MLP neurons of a small language model. Each row is named by its layer, matrix (up: input weights) and neuron, and shows model dimensions 336-463. Each number is 50 + 10 x the weight over its row's rms, rounded and kept within 0 to 99.
After each neuron's rows, "fires after" lists the tokens most often just before its 100 highest values on Wikipedia text that the model never trained on.

L3.up342:57 35 33 38 56 44 44 65 55 52 46 52 51 34 67 44 67 63 50 42 42 55 71 61 36 49 54 37 55 76 51 46 70 42 45 52 47 50 52 56 38 63 39 71 40 51 38 59 49 52 48 55 40 48 53 37 59 51 44 45 57 41 55 45 39 58 60 36 62 77 44 46 57 36 50 48 33 38 44 60 50 52 57 40 37 38 61 48 37 49 68 60 38 30 43 56 61 45 40 55 42 50 38 49 48 35 49 45 45 39 47 59 52 57 54 58 62 38 39 57 33 76 20 45 53 47 50 39
fires after: "  ", "\n", "\n\n", " 3", " F", " 2"

L3.up426:57 34 50 48 41 54 50 59 53 60 50 56 61 43 44 63 49 56 54 42 53 25 46 54 53 50 41 55 53 58 54 51 51 53 56 36 67 50 43 36 51 58 67 48 33 23 57 55 42 37 40 67 35 57 58 51 60 52 56 54 46 56 51 52 43 35 66 49 47 60 48 47 61 57 34 37 62 46 53 52 37 39 26 49 62 72 68 46 56 69 55 42 62 35 56 41 36 43 53 45 49 60 47 53 52 50 53 63 45 54 52 45 62 54 51 38 67 57 45 64 43 36 42 46 44 39 63 48
fires after: "-", "  "

L3.up1231:55 52 46 64 50 34 55 63 43 56 57 49 43 54 47 51 55 45 41 62 42 61 33 65 53 50 53 60 57 61 48 58 55 63 46 61 62 64 37 59 40 50 47 49 44 56 20 46 49 23 25 65 36 41 44 50 56 55 61 50 44 59 51 40 41 46 46 40 66 49 56 46 56 54 51 43 53 57 59 55 42 56 41 53 49 33 54 46 56 50 43 33 63 49 54 39 66 45 41 46 36 53 52 60 38 34 43 71 50 49 52 56 52 50 70 33 40 38 35 42 53 43 38 56 51 46 43 27
fires after: ",", ".", " number", " series", " group"

L3.up857:45 41 34 68 46 67 47 53 44 52 61 49 49 58 47 51 54 55 64 46 52 41 53 58 45 45 35 39 44 66 56 44 47 48 48 28 57 55 45 54 64 45 64 46 46 28 59 51 46 50 54 57 39 34 48 33 47 51 44 58 52 41 49 69 36 40 38 23 53 62 50 41 38 48 36 42 53 64 48 57 46 37 27 37 66 62 39 37 56 41 56 59 43 49 49 46 37 69 48 54 38 45 52 42 56 52 59 50 24 59 62 23 52 73 62 59 57 32 50 56 63 62 38 45 48 51 50 39
fires after: "  ", "-"

L3.up1392:62 47 37 43 69 69 62 41 45 50 47 53 48 35 54 58 47 67 55 63 61 41 56 57 49 51 50 45 40 61 52 45 34 38 42 55 53 46 30 54 48 62 58 48 39 41 42 59 44 43 52 46 39 57 61 50 47 31 37 38 39 65 53 50 50 43 43 39 35 42 52 31 48 47 33 58 57 44 51 51 29 52 50 50 39 49 52 34 61 51 47 57 58 44 58 48 55 43 44 40 51 58 54 53 51 61 48 43 39 45 44 62 51 48 51 52 55 40 41 51 29 61 55 50 44 43 50 50
fires after: "–", "-", "1", " |", " –"

L3.up2287:54 48 45 41 56 36 57 42 55 58 41 60 35 41 58 42 50 38 39 45 54 48 53 65 45 41 44 46 58 38 54 56 54 49 56 61 47 56 48 41 44 63 43 31 55 46 71 60 73 44 55 57 43 41 30 67 54 63 49 48 35 49 45 47 55 44 41 36 38 54 44 56 52 46 52 35 63 68 50 46 48 43 31 21 49 79 58 43 53 48 50 57 52 41 55 68 50 54 41 39 63 48 48 56 60 56 40 52 50 69 48 51 51 61 52 51 51 29 35 38 40 36 68 45 46 48 47 47
fires after: ")", " 2", " Party", " 1"

L3.up1427:62 57 60 60 55 47 38 59 54 50 56 43 80 41 51 53 59 52 56 59 40 36 51 40 47 42 22 41 56 53 43 35 51 41 46 53 53 55 50 50 32 48 46 56 62 64 48 58 45 61 40 57 43 38 56 40 56 48 62 50 59 61 45 47 58 54 63 44 43 71 37 59 52 51 50 45 65 30 54 38 37 54 52 41 40 47 50 43 42 55 49 55 52 39 52 42 45 50 56 53 65 77 37 59 64 53 35 63 47 48 45 43 58 49 44 33 54 41 48 40 55 46 44 43 41 40 63 61
fires after: " the", " a", "|", " of"

L3.up1323:53 27 52 51 60 47 66 53 50 52 63 54 61 28 47 42 37 45 53 28 39 41 73 77 52 50 50 55 61 55 53 37 46 53 51 49 66 46 45 56 54 42 59 39 47 38 63 53 65 36 57 63 41 55 48 46 54 45 50 48 45 46 75 62 36 30 58 30 41 67 53 38 65 41 37 44 62 52 68 65 50 51 58 48 41 30 60 36 55 49 63 51 41 31 51 52 64 43 46 58 76 52 45 42 57 45 39 61 46 56 39 51 47 44 56 27 48 41 50 28 59 56 45 37 75 28 36 43
fires after: " |", " (", "-", "\n", ";"

L3.up260:59 28 46 60 37 53 47 52 52 50 43 45 55 42 60 66 46 59 57 41 53 56 43 45 55 28 52 33 59 52 43 48 63 44 51 43 58 51 47 35 41 49 47 57 48 42 46 57 41 43 26 41 45 51 59 47 69 30 44 53 55 49 46 47 53 64 53 47 43 65 53 47 34 29 51 45 53 75 37 52 45 56 47 55 44 28 41 57 45 49 67 63 46 44 47 55 44 69 45 56 52 48 49 44 44 45 45 57 45 59 47 51 56 43 44 58 61 45 38 46 55 51 49 43 58 35 44 47
fires after: "\n", ":", "\n\n"

L3.up2528:43 40 56 45 43 50 52 61 58 59 43 50 47 39 59 46 66 37 43 53 64 32 66 66 36 34 39 47 58 50 52 38 60 49 41 49 42 51 36 41 54 30 27 50 46 45 56 61 51 39 36 33 51 51 43 69 55 72 37 43 63 46 50 74 58 39 52 50 23 38 41 38 31 44 37 51 43 54 46 33 34 37 44 50 42 61 62 55 54 47 37 55 67 58 70 53 29 33 50 46 45 59 51 50 63 41 48 53 40 57 45 40 50 43 55 55 51 53 40 55 43 64 54 37 34 37 54 44
fires after: " in", " of", ",", " between", " In"

L3.up1981:69 35 50 54 55 54 47 52 41 50 55 40 46 63 42 41 58 66 59 44 43 38 67 62 39 25 48 57 70 53 36 48 51 50 53 59 47 63 71 51 53 52 55 62 54 55 43 57 43 56 51 55 53 54 48 53 65 50 39 56 55 60 52 41 53 38 49 53 52 61 57 34 44 29 57 54 69 54 50 61 56 47 46 42 60 54 50 54 56 50 57 54 49 54 45 46 67 45 46 64 48 28 53 38 40 51 40 50 54 63 33 34 53 34 55 42 46 36 41 49 39 55 53 52 38 37 43 54
fires after: "|", "\n", ";"

L3.up2404:62 39 46 62 38 53 55 43 64 51 61 63 56 65 52 46 46 44 59 48 54 42 41 81 37 43 44 49 42 41 45 56 45 56 42 65 74 38 57 54 59 46 43 46 55 54 63 67 44 43 42 44 46 49 48 49 48 71 51 63 50 62 44 42 58 54 40 38 46 66 29 41 22 45 45 35 30 55 55 72 31 44 61 56 57 45 56 28 53 53 48 51 50 29 27 51 44 39 59 60 57 45 44 27 60 44 34 56 39 44 48 52 32 49 41 39 43 56 41 46 56 52 45 39 55 52 43 49
fires after: " |", ",", "\n ", " Der", "|"

L3.up2294:65 45 40 49 50 53 61 32 41 60 51 63 60 49 55 46 52 47 61 65 51 21 54 66 66 45 31 62 61 47 51 43 35 51 42 58 62 60 60 32 40 45 69 26 42 46 35 69 48 47 53 55 39 47 38 51 37 53 43 58 41 42 47 48 49 51 61 49 42 81 46 42 43 35 61 36 60 54 48 81 47 45 32 41 39 53 49 36 49 57 53 66 63 46 54 36 66 50 63 51 48 43 34 41 59 59 30 61 36 56 57 57 47 68 54 56 51 41 46 39 51 49 29 53 50 28 55 50
fires after: " |", "|", "."

L3.up336:52 37 40 38 44 59 49 64 45 60 52 48 56 51 67 51 71 52 61 60 57 25 61 51 50 33 43 54 61 53 60 70 48 48 56 44 54 54 48 60 51 54 45 47 58 41 46 57 49 48 40 49 35 59 53 55 65 43 59 56 55 54 55 57 52 61 42 55 32 71 53 33 46 21 38 37 64 47 63 67 41 51 39 61 66 32 68 34 47 36 55 38 38 52 39 56 48 42 65 49 41 77 43 50 38 49 19 65 55 53 63 49 54 50 70 41 58 54 34 27 43 57 29 52 53 24 59 55
fires after: "\n\n", " (", "=", "\n", "-", "″"

L3.up2447:63 39 56 43 55 65 53 55 52 38 66 45 57 58 34 33 59 51 52 37 60 55 62 43 49 39 49 43 67 60 36 54 44 56 68 48 73 52 48 38 52 58 75 51 44 46 51 56 37 61 41 32 43 49 63 52 50 51 40 46 39 49 66 52 64 47 54 37 46 55 25 40 50 41 34 49 38 48 31 53 60 42 43 49 70 50 40 42 63 38 78 46 42 38 42 53 45 44 53 67 59 48 50 49 52 45 50 61 49 64 42 37 57 52 71 43 61 38 35 63 58 44 58 43 34 29 45 57
fires after: "-", "\n", ":"

L3.up968:56 55 53 39 45 48 50 58 35 46 59 48 56 64 58 40 40 31 53 69 42 50 26 62 57 39 40 51 53 44 69 61 37 40 53 41 60 60 44 32 54 47 44 45 83 61 57 66 49 55 50 57 41 59 57 53 38 69 63 59 39 58 45 45 60 54 45 47 58 67 41 33 36 57 54 54 72 52 56 49 47 42 51 58 34 55 57 42 72 48 56 63 40 56 44 33 37 45 66 46 64 71 36 53 33 44 26 44 47 54 36 47 44 53 54 44 48 47 55 45 42 38 63 45 80 39 59 47
fires after: " F", " C", " R", " E", " W"

L3.up1239:52 37 45 44 54 50 48 56 44 43 74 56 49 50 54 43 35 41 50 58 60 47 57 72 57 40 36 38 49 68 55 38 51 55 35 29 50 64 49 50 55 50 45 57 29 61 43 61 45 35 57 50 33 49 55 44 41 70 59 47 34 57 45 53 45 46 51 49 54 63 51 44 71 30 51 56 64 65 55 69 53 52 52 53 29 28 50 30 59 49 65 61 26 41 44 42 53 37 42 46 50 48 52 76 47 39 47 43 42 62 36 49 53 51 48 62 52 45 62 56 34 41 41 59 63 41 52 38
fires after: " H", "H", "B", " F", " W"

L3.up128:51 37 43 48 52 34 67 49 42 50 62 41 59 53 57 59 47 34 54 54 51 40 40 50 60 48 44 68 29 43 46 52 28 47 58 52 51 51 68 47 55 48 50 51 49 58 56 50 52 31 46 68 45 56 50 53 41 58 62 38 55 50 54 57 59 41 31 26 42 55 56 52 50 38 51 26 50 69 44 39 35 52 34 33 55 54 69 72 41 56 51 41 42 48 53 52 60 50 63 35 67 60 46 37 47 72 27 55 65 81 45 48 51 59 52 44 54 58 52 31 58 54 51 33 61 43 48 42
fires after: "-", " |", ")"

L3.up172:49 45 53 53 47 60 47 60 49 57 34 38 43 57 38 58 60 50 45 53 37 58 58 62 42 67 52 46 48 58 50 35 42 45 52 40 49 42 63 27 32 59 63 57 42 56 53 44 58 50 53 59 41 53 54 48 49 61 51 55 55 60 62 65 36 66 34 46 51 51 56 28 52 48 58 45 69 59 52 61 43 44 24 48 53 39 58 63 59 50 37 65 48 44 69 43 48 51 63 66 72 48 16 42 72 43 50 53 42 62 71 43 51 37 48 65 46 44 50 37 45 63 56 48 81 49 51 39
fires after: " |", ";", " 0", " 2", " 1", "-"

L3.up1560:55 54 51 38 48 62 51 38 49 60 32 33 56 53 51 50 46 54 49 50 41 41 56 50 41 58 56 50 59 52 57 49 70 37 41 49 64 47 40 29 67 52 55 51 42 43 69 59 53 47 52 46 49 60 56 52 58 37 59 46 51 42 69 41 77 31 57 43 47 42 50 33 39 42 49 40 55 55 34 54 31 68 52 48 48 43 58 39 52 66 46 62 55 67 59 50 45 37 44 58 49 54 48 48 47 55 31 45 53 58 41 48 49 44 53 51 59 48 40 47 57 57 60 48 42 53 31 40
fires after: "-", "–", " al", "i", " de", " i"

L3.up362:61 45 46 46 56 30 52 43 53 55 51 44 54 42 38 45 53 54 54 61 51 53 45 64 56 48 52 58 54 46 56 37 47 51 48 61 55 63 58 19 54 57 44 34 47 64 37 60 40 50 51 30 41 51 86 52 51 59 44 53 64 47 58 47 57 33 55 52 43 51 38 38 45 49 46 42 51 36 37 57 41 47 48 42 55 44 66 46 64 49 68 59 41 32 51 35 56 39 48 66 49 64 32 53 38 50 50 62 43 50 65 69 49 55 68 49 53 30 29 23 57 60 37 49 39 53 40 51
fires after: "|", ":", "-"

L3.up174:46 59 45 41 57 43 64 41 31 56 50 51 60 59 63 54 72 21 62 61 54 34 51 67 42 23 55 57 32 49 49 42 57 54 44 42 60 45 66 45 35 49 47 56 45 42 65 58 42 58 44 50 40 48 36 35 61 62 59 53 45 51 45 48 56 49 32 44 29 50 43 40 60 36 47 55 68 63 77 44 53 47 49 52 62 57 62 18 44 47 51 45 60 45 52 32 51 39 41 62 59 49 51 49 40 41 23 55 43 46 55 40 47 53 55 62 58 48 32 41 43 65 58 46 37 44 27 37
fires after: "\n\n", " (", " En", " Mi"

L3.up2120:39 57 59 47 56 45 64 61 45 66 49 39 57 35 55 53 57 32 54 50 52 31 61 53 40 54 47 45 39 56 50 45 55 52 48 53 64 54 39 59 73 42 45 57 57 42 44 64 54 59 28 59 41 38 51 63 52 63 55 53 51 53 52 45 52 53 49 22 51 61 21 37 40 32 35 49 38 54 48 40 41 41 47 40 32 51 53 66 58 51 75 48 59 44 69 36 44 66 68 38 63 71 60 61 43 43 59 60 45 58 50 45 57 38 51 64 61 44 45 48 53 40 61 40 41 39 50 44
fires after: ".", " two", ","

L3.up597:48 45 37 56 40 53 47 50 28 48 55 55 25 50 43 54 65 29 54 50 34 45 55 57 58 46 40 50 41 54 57 58 41 48 58 47 49 63 48 47 36 52 65 58 57 54 63 45 53 60 53 32 47 52 54 49 48 48 25 43 40 37 36 54 41 64 18 45 68 63 45 47 47 65 62 37 61 37 70 56 33 36 39 49 59 58 46 59 44 59 63 46 46 40 61 50 43 54 46 62 58 57 47 35 61 52 67 56 35 49 48 61 59 50 37 59 48 40 52 58 69 50 52 50 44 61 47 37
fires after: "=", "  ", " |", ";", " 0"

L3.up920:58 53 48 46 42 61 54 68 58 38 55 49 67 52 49 43 56 49 43 49 70 37 63 53 40 54 45 44 55 51 57 48 50 41 38 31 65 33 61 48 47 35 51 45 46 36 52 70 46 56 53 52 51 53 39 56 52 73 44 62 42 48 48 62 61 37 47 42 38 68 55 34 37 52 57 30 51 59 65 55 37 46 51 61 64 55 67 32 50 50 48 56 50 54 43 57 53 47 36 58 62 32 54 19 45 49 34 62 55 48 52 56 51 44 53 54 56 54 37 37 50 54 44 28 35 50 54 47
fires after: " |", " (", "|", "  ", "{", ";"

L3.up1676:37 41 54 36 69 39 54 43 56 62 41 45 58 54 27 36 54 49 62 62 29 51 52 57 53 60 56 46 55 48 37 48 50 47 49 39 53 52 33 29 47 63 62 48 56 69 43 56 45 47 38 57 45 31 70 47 33 39 58 52 47 44 62 47 46 49 52 37 53 65 51 49 59 41 46 39 44 47 44 60 42 36 44 59 40 43 61 50 60 66 61 77 51 52 48 38 75 45 47 63 42 52 63 58 54 49 47 46 39 34 55 58 45 45 51 28 48 43 45 40 51 44 56 53 63 46 59 46
fires after: "-", " |", "|", " GF"

L3.up337:67 28 54 53 50 53 47 76 55 53 55 46 57 58 44 41 37 57 42 54 49 39 56 58 41 44 49 44 49 44 57 48 45 47 53 39 43 55 66 57 55 49 43 51 41 50 50 58 45 37 42 39 48 42 53 67 43 57 37 49 33 59 42 57 60 46 56 44 41 69 37 44 43 34 64 41 56 53 45 57 32 55 42 40 59 59 48 41 58 54 45 48 38 23 57 52 48 41 48 52 58 38 49 55 49 49 31 77 54 48 49 53 50 48 71 26 56 61 47 41 51 42 61 45 38 39 50 54
fires after: " |", ",", "\n\n", ")", "-", "  "

L3.up1018:42 44 40 31 58 50 59 48 58 50 59 38 57 52 38 32 51 56 48 66 48 57 38 66 43 54 40 54 47 50 45 58 64 46 47 42 49 55 46 58 60 43 65 69 47 57 55 51 53 54 46 57 34 53 37 43 55 54 68 56 48 38 59 51 61 45 25 34 64 69 44 59 42 59 43 22 55 51 55 58 57 38 30 43 65 66 53 39 48 50 49 51 49 21 53 45 41 56 49 51 53 42 36 24 41 47 53 52 29 59 58 52 54 50 66 44 56 37 53 50 63 54 35 49 55 55 52 43
fires after: "  ", "|", "-", " Democratic", " Republican", "ent"

L3.up747:50 56 56 49 55 59 57 50 44 55 50 29 57 50 62 64 52 59 63 75 31 57 66 61 50 41 24 64 57 72 67 58 60 47 50 43 50 42 47 38 60 46 58 47 48 34 40 60 32 56 53 58 51 57 34 46 51 36 42 39 61 51 45 28 30 52 42 45 51 78 33 47 52 27 34 24 47 30 54 37 50 47 50 45 36 64 57 44 41 64 61 52 60 37 50 41 64 36 47 51 71 49 46 31 52 53 28 60 38 48 59 64 48 48 54 56 52 54 35 57 37 50 36 52 47 44 51 50
fires after: " |", "G", ";", " and", "\n", " F"

L3.up961:48 59 66 48 64 46 63 44 29 48 56 34 42 48 47 65 29 41 59 43 39 53 57 65 48 35 53 56 67 59 45 50 45 33 47 59 62 35 38 60 58 63 77 37 53 41 48 63 49 45 64 40 47 36 43 68 68 52 31 41 56 57 55 50 50 45 59 31 36 49 56 29 50 37 24 56 67 37 63 61 38 47 46 44 46 49 53 53 64 44 80 45 46 39 70 52 52 49 43 52 73 36 42 47 46 55 38 50 55 53 58 39 63 55 50 53 57 54 23 44 52 50 57 62 43 46 30 57
fires after: ",", " and", "ly", " he"

L3.up870:51 52 45 48 53 42 47 46 29 56 60 48 31 48 74 66 54 43 48 55 43 51 32 60 30 61 51 48 78 57 41 30 39 36 47 60 47 59 35 47 49 42 57 46 37 47 41 43 41 62 53 58 50 52 42 56 50 68 50 55 48 61 51 51 40 63 32 29 45 49 44 34 31 49 35 48 48 55 51 56 26 63 45 50 44 39 54 51 42 58 49 56 52 43 58 47 73 65 44 66 44 38 50 34 57 46 43 57 52 50 40 54 48 58 53 56 46 40 47 46 63 62 57 55 59 40 53 47
fires after: ".", ",", " and", ";"

L3.up2525:52 48 42 62 58 36 42 42 59 57 56 38 50 44 34 52 55 38 54 45 28 35 40 55 51 58 55 64 40 47 57 70 51 48 57 44 59 52 43 40 57 51 72 55 52 38 55 37 41 44 46 43 37 58 49 50 48 43 42 63 41 39 46 45 52 50 42 46 58 57 60 45 34 42 64 64 49 46 60 84 66 36 36 53 59 53 46 61 67 37 37 35 43 51 46 36 59 54 47 56 58 47 48 57 57 63 49 45 36 65 57 42 57 51 43 36 40 33 62 38 44 49 63 45 64 39 64 51
fires after: "-"

L3.up901:51 54 65 40 47 62 30 57 41 64 50 52 67 41 46 46 43 58 68 67 51 51 42 56 44 61 56 38 43 43 49 38 45 63 53 58 74 36 34 53 57 48 50 44 44 49 39 43 48 58 49 31 40 56 51 51 53 73 60 64 48 54 56 47 42 44 59 37 50 62 41 44 38 37 34 44 66 39 51 62 33 39 56 58 61 51 51 31 64 49 77 60 41 43 39 48 57 55 66 49 42 27 40 45 33 40 64 46 37 57 64 42 65 50 63 38 50 44 40 44 36 58 41 49 43 36 46 51
fires after: "|", ".", "\n", " and", ",", "-"

L3.up784:42 56 56 38 69 50 47 29 55 76 50 37 54 49 58 37 54 60 61 64 37 46 59 48 36 58 64 56 50 51 51 55 54 62 50 62 47 38 52 62 42 43 35 37 55 54 50 56 54 44 63 52 35 42 75 38 58 39 36 36 54 55 38 52 51 49 50 57 35 55 48 53 68 34 52 50 63 41 67 48 55 37 52 61 38 54 58 60 59 18 64 45 46 50 48 43 55 64 48 48 59 50 54 59 35 64 62 49 43 52 44 58 48 54 68 29 63 43 29 40 37 61 33 44 49 49 53 39
fires after: "=", "\n", ",", "\n\n", " at"

L3.up924:68 46 35 50 61 61 57 39 44 50 54 53 53 37 42 58 47 79 34 56 41 52 47 61 50 44 35 49 32 59 60 23 55 51 47 63 48 46 34 31 32 70 34 53 36 31 37 53 43 59 37 54 46 44 43 49 60 63 41 47 54 55 40 48 49 57 41 27 49 74 61 43 50 39 57 38 74 42 50 55 42 50 44 52 65 31 56 26 51 49 63 74 39 30 52 31 64 44 67 56 65 49 62 50 28 53 50 44 50 42 55 43 49 34 40 40 68 64 36 44 47 69 28 47 41 52 65 35
fires after: "\n", "|", "\n\n", " Go"

L3.up1497:65 54 47 50 49 55 45 58 54 49 43 56 56 46 39 56 43 45 48 28 42 39 55 69 38 52 46 53 43 66 59 70 48 51 48 48 59 35 60 64 56 45 51 47 72 41 54 61 52 46 46 43 53 49 53 53 25 67 68 46 53 41 67 52 57 27 35 32 51 59 57 37 36 53 63 42 51 68 44 73 34 35 43 53 58 45 58 51 50 48 30 59 47 45 57 54 63 30 48 49 53 28 53 38 59 47 40 55 54 61 48 55 50 36 44 43 59 57 39 35 52 46 52 34 63 53 68 52
fires after: " |", ";", " ("

L3.up2335:42 38 32 72 47 43 39 46 31 36 49 45 32 46 42 44 44 60 58 41 49 46 53 51 47 55 61 49 41 61 36 40 36 44 49 24 52 74 41 69 60 52 69 50 65 46 43 50 48 67 84 53 52 53 57 54 51 35 48 39 51 45 58 53 67 41 49 39 44 49 36 43 29 32 36 56 70 43 48 58 41 58 50 54 58 62 75 34 60 53 58 62 48 44 55 43 51 64 54 47 30 49 52 63 57 41 52 47 49 45 58 58 59 66 55 40 41 53 38 60 55 61 53 66 38 54 38 51
fires after: " |", "-", " United", "lu"

L3.up869:51 54 33 31 58 49 55 47 49 53 50 36 68 43 41 53 63 34 48 54 56 55 58 58 55 52 70 55 56 67 54 41 52 38 41 48 63 50 67 31 41 67 51 32 48 34 39 51 48 52 49 44 39 54 56 36 51 65 45 40 57 34 53 53 34 63 48 37 48 61 37 18 52 42 58 32 62 48 24 38 51 53 59 63 42 37 56 48 76 52 76 72 59 41 53 41 58 47 59 54 53 56 20 35 38 38 53 41 48 57 56 45 46 55 47 44 59 42 31 80 58 44 52 47 71 47 59 41
fires after: " |", ";", "  ", "|"

L3.up1016:56 39 36 54 49 42 48 40 50 50 58 52 42 48 57 61 59 57 44 56 49 54 54 50 59 45 46 53 49 64 67 33 41 37 43 37 47 65 78 32 44 54 61 46 65 37 45 52 32 41 49 56 40 55 61 47 49 48 42 40 53 54 47 59 36 35 42 39 59 68 40 41 50 52 51 45 48 43 39 63 45 47 30 47 44 73 65 61 44 45 40 51 45 37 56 46 59 60 53 46 45 38 36 39 37 65 55 38 50 50 63 47 66 58 62 65 44 40 52 58 59 39 49 36 57 65 40 50
fires after: " |", ":", ",", " 4", "|"

L3.up873:37 61 49 46 60 36 54 47 69 61 55 44 45 33 55 69 34 63 59 53 57 34 43 56 53 49 50 43 25 41 59 44 46 54 52 47 62 77 50 47 48 53 48 37 67 61 38 52 44 61 63 47 37 49 47 48 53 44 52 40 56 59 63 59 54 44 49 50 60 70 38 56 38 47 40 32 44 28 58 49 41 44 34 40 33 39 47 42 62 41 73 61 46 54 48 52 49 57 60 53 52 70 53 64 51 57 48 78 49 53 41 67 46 27 50 37 53 31 39 58 43 49 58 40 40 31 48 49
fires after: "|", "-"

L3.up364:37 61 44 51 71 50 52 51 45 52 44 56 37 52 45 45 46 44 57 28 57 39 58 43 55 36 68 59 46 76 57 43 34 54 64 48 58 60 56 55 51 61 52 57 53 43 46 41 53 38 63 49 31 47 56 44 52 39 65 46 52 41 42 46 52 46 52 63 46 69 33 53 60 54 45 49 53 54 57 55 40 44 35 54 38 54 53 69 49 71 77 56 28 65 39 65 51 44 53 51 39 63 49 60 44 55 52 48 59 42 56 59 50 34 56 47 46 48 55 44 50 38 47 58 43 51 61 48
fires after: " |", "|", " Ref"

L3.up1143:65 44 39 41 43 43 52 54 57 56 57 42 49 42 47 43 44 49 45 49 59 36 45 62 64 36 49 35 50 42 64 47 44 51 47 54 60 61 45 39 58 70 37 38 54 55 51 50 71 41 50 52 40 50 51 38 52 61 45 59 41 57 54 36 64 50 31 54 62 56 48 55 57 36 51 54 57 62 56 50 45 30 53 49 48 42 58 55 48 61 59 55 14 38 48 47 45 49 57 30 60 61 43 65 52 26 38 77 31 47 50 38 49 44 49 47 54 53 48 52 43 54 58 50 46 39 65 52
fires after: " 1", " C", " 2", " 3", " U"

L3.up1839:57 67 48 33 45 59 35 58 55 51 44 57 63 70 56 43 52 51 67 33 66 52 43 55 64 45 57 50 56 51 57 49 56 42 42 52 44 52 51 50 62 37 36 33 44 42 39 54 44 38 55 21 38 40 63 46 69 45 48 56 43 60 54 41 57 58 59 61 27 49 53 41 51 40 39 59 48 36 49 61 47 60 63 28 42 49 57 51 59 39 56 48 34 35 24 59 53 56 54 59 67 47 49 58 42 54 55 61 45 65 52 57 46 57 65 50 63 51 42 34 55 36 42 46 35 28 45 44
fires after: "\n", ":", " \"", ",", "\n\n", " that"

L3.up399:47 61 44 51 35 50 49 52 48 41 61 50 55 40 47 58 57 56 75 57 60 36 60 58 42 38 22 48 49 42 55 46 59 42 44 49 40 47 45 38 48 47 40 38 57 43 51 51 49 60 46 75 32 58 66 66 58 41 47 50 45 56 49 29 56 41 26 42 39 55 43 39 66 53 58 44 77 46 55 57 48 58 56 70 58 43 60 32 50 44 54 52 51 47 50 45 42 56 29 42 47 58 65 69 50 45 43 42 39 59 46 28 49 56 56 43 48 54 41 52 44 42 38 44 34 22 42 41
fires after: " (", "\n", " \"", "–"

L3.up1371:51 41 42 21 58 32 58 49 34 46 50 59 50 50 47 60 40 56 36 56 46 40 33 44 43 62 58 43 55 46 59 48 36 62 40 46 33 62 58 43 37 60 53 56 50 56 64 47 56 56 46 67 39 51 60 41 44 59 45 58 64 40 67 39 72 54 50 31 44 71 58 53 21 57 56 49 61 70 61 72 45 57 40 41 56 42 49 48 60 50 44 46 55 38 45 58 67 53 48 52 42 51 52 53 31 59 22 63 56 52 46 73 63 46 60 43 47 45 39 41 52 40 46 48 56 32 48 43
fires after: "-", "dale"

L3.up2373:59 59 52 44 53 43 49 50 65 64 37 39 56 64 52 38 45 57 47 49 43 45 51 47 45 49 60 64 42 56 43 53 47 38 57 52 49 49 59 59 37 50 63 51 35 52 44 40 38 59 60 52 37 58 57 38 43 49 40 54 59 30 58 36 57 54 61 67 56 60 40 43 69 44 42 32 60 29 60 52 54 48 34 33 52 49 49 47 44 45 55 58 35 46 36 41 61 59 59 51 45 45 19 28 47 50 54 54 44 49 72 68 55 50 53 62 44 32 58 52 58 65 31 49 47 51 48 42
fires after: " the", " at", "=", " by"

L3.up860:52 51 55 57 60 40 75 49 76 38 48 42 54 41 53 57 59 60 55 50 53 51 59 55 39 50 64 41 58 45 52 50 38 47 57 57 60 58 52 36 51 44 77 39 35 43 43 52 40 49 57 54 50 65 51 47 49 32 39 54 21 47 60 55 47 42 43 30 45 74 41 44 65 53 61 56 55 43 49 53 53 58 41 55 55 54 65 59 59 56 73 42 53 46 32 57 41 48 32 39 55 58 59 62 34 51 52 58 48 54 46 76 59 42 61 49 67 40 47 49 60 44 41 35 36 37 60 41
fires after: "-", "se", "=", " |", "ea", "bo"